Weights of a small GPT-style language model, trained from scratch on English Wikipedia.
Size: width 320, 10 heads of 32, vocabulary 16384, 28.3M parameters.
MLP neurons of a small language model. Each row is named by its layer, matrix (up: input weights) and neuron, and shows model dimensions 96-191. Each number is 500 + 25 x the weight over its row's rms, rounded and kept within 0 to 999. Numbers have three digits each.
Before each neuron's rows, "fires in" lists the words (lower case) most often at its 100 highest values on Wikipedia text that the model never trained on.

fires in: "the", "in", "of", "from"
L8.up550:490526525502505489498483487471483525490521506444488511554497483471501495533529463486500488543521456513500506491506455485497494420490519523545520526484496473498518503495494520510499521497519514515490492496513506514505525522511522524508545522478474528495505502541518512507489518506525495476

fires in: "of", "and"
L8.up887:495505464503509484511515495500509500493490503503477524468528481426538481482562508494465474518488522500476495490493482487486551439470536578495510531487493491424487523490524455454524510468476511502533482485489539488464456465492500511468478496494505473504525494490518484486507514471490443536

fires in: "an", "it", "the", "became", "him"
L11.up504:528499526516499468472491530474454434465492521471492517475500498481498481498489522535544484522500529463491522509509505508476503458508526514525468504517509515514536491514503482506487483485510525466460522514546511533503511505497520542500444462505507463529457469505499489530464533532479518515

fires in: "on"
L4.up1696:529481499480450490531511514500504520547479471504450493477466412505507483524553483501494514484491493484539516500478496471472482497506461524559496530464502517513517524502519467452481516503520499489521471467578482507504490506500524510493498515498452514463449502555482508539464494488473499544

fires in: "these", "who", "which", "others", "that", "there"
L8.up1819:530520554465455529487504480490494546469508525499502538515483452495506510571514472541533449535500506464502498511468531505467527490492452520490482512522451564455504518499568486482472542474476513480491498491523462547537477508485493520518514497470494517468453494541498531517518509509486479498

fires in: "of", "the", "a", "among"
L8.up1329:479488508470509519523490503448510544480500489474535497428470437498478475479517451523481461499514478480545509516481488500515516490479533562496526540523502488498515513479503493471526537511484481473502521488471445502465488526485492491490514432537514469482451450504519516508511507530547483488

fires in: "de", "in", "of", "on", "do", "oglu"
L11.up165:476502510501475473475522512485496494525502499527542569507461490465556503499528459534544499453490487509492466479460515469522453515488555480487503535472508523499497486510513461466491524521514469515460482457494508532515485502524490510514516508469524467494518494512550519524490505506466515484

fires in: "they", "she", "we", "he", "weir", "weichel"
L4.up991:493509479494500515543507528524475518536453484493497530505503504482541523527505507502499499500495493518502472496459520475455454493517508514522559524526468560461495502580509483493456554509477562503455484483504482491511492510460440498484495470483504494510503485508495510547503465491514525522

fires in: "in", "can", "to", "cannot"
L8.up562:489512534492475480484511469516516486480506476505508526494491494480513502532530498496471432540485466520505480494466493489466467484479504497525520543465528458501542493506555480462509564545526489506452515458494496521491445557496524497495462505498511474489525499492483559515500550424500530497

fires in: "in", "for", "under", "with", "of", "on"
L11.up959:501522501493471463463492489462478533508539474472505567479443455484502539506534503507567504491453518511444503495530505518519495468506520508510549523471539511487520505532489504455485491505528473490501514486486525506477504518517514536502557507434507555505502496507516520548582514527483517476

fires in: "a"
L11.up254:462485503520489483507503527519519492517488496502459510501491495522489478486524457477512461543494482480534501524501515439517516456504510524527515499481475498500548493505528467493502524517548522474482531493488521549522468531458502466483477477543467444526474493508493488549492517489506550494

fires in: "to", "as", "at", "with", "starring"
L4.up1825:460494540495502498440516499483516498515499504500489539488496506487529490504506487535507507530498494523482505499466522427477500480516497513505517536504449484463557521523517469505473503481470478527488514451510514545532491526479468452494532510481506492530492515494507492507496475481523519499

fires in: "in", "of", "between", "to", "on"
L8.up1583:509477492537488499491449507500489505533433526516473534422468482462556482508513449509499456522452512485476508483506514472448553489512507512512496532502480478483545495489507477456498525539478519489489506401528524502523492526500507512480527494518490541516479492484520508530511501518514492507

fires in: "would", "did", "could", "may", "can", "cannot"
L4.up1811:511504499529456476455479536498460493485478482502501547527500489492511494515497513527527505501530500506491485466472486472510464475513478493469486520445502521437480519545529464508475518489533466502486470468491515482471507437489487484522521482487475524500513469502520495562509523519468498494

fires in: "the", "that", "this"
L8.up719:508524500480514531475468535434497511456520500527530547508522496458506509472495460505447467517524444521513503471475481485507521455497469522526526513483479543503535505478513514473482513493508464474508454453496510522492451535511474471486532490489548507499476508558507533535500502520512503512

fires in: "of", "and", "to", "for", "over", "in"
L8.up1114:474463526511505455444514512506489507493458525524533495512450496470524537493477466528461472492434501470514508474457504484466535494513517545490522534487489490501514506497497438489452511552517500507507494456522469501491492535528471533502499461528520492504474509534552520546491533509477478512

fires in: "a", "with", "to", "the", "as", "under"
L11.up1120:465514511505467479505524493470507511512522485507512510483522501478507488482551487550514486483483479511483490471518512478495478458492567505506498511449518519501516504527524505495510525498515523513495499511478482535485482560504500534471516452503531498520496481462498509504525529513500556504

fires in: "in", "with", "and", "had", "after"
L4.up1597:488517513504520492497526477500494509519514497527500520479534474494571514488500499470521496483493514490491503492451549495486460455514522495487534507462511473510509504509516468501520530592524512477471483493518518493488505496477530525507520429530499517499466473566490505533522492511529497517

fires in: "that", "which", "this", "the", "who", "some"
L8.up1653:540558499508469529459478514491496478482471494513509559505528481466521510516485481510519497513499477498521538474485465502450488463519518511473497545471432495485455493504529486515492516478454499507496481487498513531486465479492524463485518529475546525465505495528534521477507494502520467499

fires in: "on", "red"
L4.up1540:496489492487428503491468514505535531542484527512513511508502533489527490501539502513474512499495481490531485496501499487464499503497516501506545510484537512513505532497466448467516494477513537524496497452530472499437526491465517539484505496486505481516501491556513478525518540491458491525

fires in: "of", "in", "at", "by"
L8.up1910:502532505484510543464487457460471583464470478523510521495449486488515494518533471471488498522494493492406482495457544446490492444477539518470518507529459488478527501480509473501532533444484515473505528498526541486455519523476507510494543498508508471464522477530507505514503489501498486511

fires in: "for", "of", "on", "from"
L4.up443:493468510513468525504493526532492505540446491538517546497448512483586511530521485526514488493483492543491492462478516497482457441489484495485513525468503501496495486511493460511472530519492502519453502466545495535506509508491495535500546480518479532501489463519536499536519533489487504558

fires in: "of", "among", "many", "other", "several", "most"
L4.up496:468531529523494410498510478479535572511494502515493537504506460479478536533514486472523471475511524554436525519499465512502536477455500481527551519482510481498472477513522484456534506523521544507484536485507535501495524505469530489487527500505474475508499469506521518519502514511485499490

fires in: "as", "the", "to", "renamed", "called"
L4.up303:495468504523503528476501502472474517462497488509511491511467468508492508505525483537502498523496522427528489499453509470508495497494528503478501510481537521503512509444541427497498485515507504517570476505523519537511459493492534519504534491521525516520495509525504514558549497521480462476

fires in: "of", "and", "penicillin", "from", "typic"
L8.up1746:492535514504514510515495492479487512524523510473480502466466506480497500482510494499479473517493517477501502511490473520502499512495508528526480523499520503501540495533508476505524521512445521509514487476490506484484457510507492563465513501503483532489477504488476524538450490512501513505

fires in: "he", "she", "susheela"
L4.up823:488497503469487487527548456503517480526519486509474512505533484490519492500499502436483491523546495508490466484478496441483473495496526495512528508505483524492511540538516493479543521490472569484487455482510493513473497498439503536488530437472445506518508484542559497530491487510518509475

fires in: "as", "than", "like", "called", "to", "from"
L4.up1777:489487519514507485458573477493479523493480511489496511499501504488519502501519489535508459468508454496467491465460506446491494535481512506501532515500486481496496506513546483505467515494540478529473525470536489519492462532515469514498529475519536462521479478491514504500486459505466517538

fires in: "who", "which", "that"
L4.up1880:509544566473493512485523484505472522478468497435506508502495483513515507498533495482494501521486502495490519538443512490475490494493513522517486545493483518486489508470556459514468526503462513512483469509514501515555491487449495466494501464504499557494484469537496560518515513450488510493

fires in: "in", "after", "on"
L8.up323:471467513537484481510492525523541501502494508510525539482489413497504484513515444529504468518476474499475506492456517448453511526525468465481493511510490497493513475535507519521513501548479492496490513440528518476503509525518459522512522493519527497497499541512536504533516502516508475513

fires in: "in", "not"
L4.up537:522486489485499514468532509470504474509507515488508496471491466496529553500483503508469499508478487500503531450485545491477489528520497495469516513435555484465541538476512490476486512536518479506514469492540500481481477506444544481500537487490498502493505521503534516523552510489526475531

fires in: "all", "of"
L4.up1092:491553510484492471460564473507497558518509512488504529496506480482484536513512485498556497462525504469473505509501521528477529479471513492536548512471500506494526498482527473481502508509479543499506547515545540491487483499491515438478552480547481504488482498525499536511515535497516455481

fires in: "on", "along"
L4.up485:520464529483455544513501510519505531536468489521487512479452440487521493517543480532536483474496471461501465482476502458461457479494472500532536517446508504507505526540516440463460568517491504500476476468590479473509487494461526531488518483484458517490456490520511520544468509483498499522

fires in: "and", "to", "in", "or"
L4.up1074:493507505490495496466505500443492506511518495493512552525498478492552550491474485473485501540466487549501494480492512487496444486495491483494539523495528463491497544470534446501497533529448494508496492500576486513476511515500534526491515468507522538508512471470501546564503511508486502522

fires in: "at", "to", "on", "from", "behind"
L8.up1272:538494509430457505535511525486515557505478475466526508507497493520489439535525483541491456463508455467519471512512490496503504483510489520522514495501458498492480488479578448477477521539525496528498522509509449518491493525514470490469513524500526506494508474552512487517494492491460552500

fires in: "that", "time", "years", "which"
L4.up107:486485540486516514468494494445435494484493460464522492477506454522491516494502488501531495461533490480494496519453490508484540531459501530514495519487469551474552535481536449485442533482454508500568491502514492510546484467496498476502492481480516537507484509516549514511507454529506457496

fires in: "at", "on", "around", "onitsha", "in", "of"
L4.up1804:526509533470494510449498491454517515496482477505496537462482495470511496515492492534498450504484515513456507481485492500482455492503474515525481513465523481495521492476538474487471517521501475475509474478528521497463488480525522500506552519475491478517513529509498524547488525511444513528

fires in: "an"
L11.up1527:517521558512489453425441474520522476510503478484496500495491510530509488454485521499496515515532500479457506487507523477464481511493500490513490496479514448492492508536492516492489444489479487450473523475489460457490535499479517506521510522486495481551486501494506507542476485471507536512

fires in: "to", "will", "would", "must"
L4.up1523:511491545516497435466475504429475506497498504455512518475495492480542521525477512521484502493482511494510467525489499474523444465483575526483483533453483482500509515474522434504474506498486471504516473478529494491515471474484480448511536496496520526522510505480489484555479496542482520511

fires in: "the", "that", "of"
L8.up1132:506525508482486491463513523520502533493483502510495536493491475479505473486523480563469478532497504498445556500514447448482539481532492519557515519470489536514527492513512494447466494447520488477515486509513479494478498546481537531468544502491503547488471474509491514501558502508524502522

fires in: "on", "in", "short", "portrait", "release"
L4.up1599:490453550486474498492515501511496492547460513494529508479501484484532473546480488499523501490516479532506511458495530472483480476496436469491506522461533531516502515529556497464516533514523500483479494463487451525520496493481531532508517493544431501476467488546538522519532563516474492499

fires in: "can", "could", "cannot", "will", "must", "may"
L4.up192:488506509505467423460508497489485477478468490477517516519499539472518483510510498533510474478514509523502499505522476521500447487475516525515523512474484519472475508511514460504485521476498538509453476469469464507505482468473457460480514502493494446508516468478564522547494482491467515489

fires in: "new", "at", "for", "of", "on", "from"
L4.up625:509471517493461509498486516462481551526512504510512521489469479492506504521483488527490470449476495500505467469532456509456472509468476506507501523518500503500530514492540451477500516516485526524502534505515507523492488502512497521489517521545498515485504485489511502532497522552511483551

fires in: "can", "than", "to", "without", "be", "or"
L4.up373:455529545506539467499514446462465502493522505493485513511464520474524492481578509509499508478491471483495481500487538490452484517479529508512522513499529493510464527482530464469510562500504496511499496471538477555524494527483463482488529499491548500492508475508496518536506519480508509482

fires in: "an"
L8.up441:509517500507518494448459496493479477517422501492507524503516509520481519492487512484477479550475472533515531467550514471453473495497542474515493503499462500494530482499513470471558497467473509493510491468469488535523524539471488526514570531499461468529471486514527502510471488501542524510

fires in: "the", "to", "in", "his", "him", "on"
L8.up1314:500481518455538499481516474507506501477505484519514466455486470497479498511529461505479464493466493489495489520485513493527502507461510501540485532505512490515513530469492472475557552496478527529504493479517486512511517529454470470462548490542508538471496504506560508526539474490488493467

fires in: "all", "these", "some", "many"
L4.up66:504532544501490486463564490490489536480520489503511557517499474471492524481497497519530491466499512518451547461505515520482531484499524517524502528476504505493513497476533487491512496501515518509487538462498524522529503512484521474452505495503523511462483496548506549495513528486528476488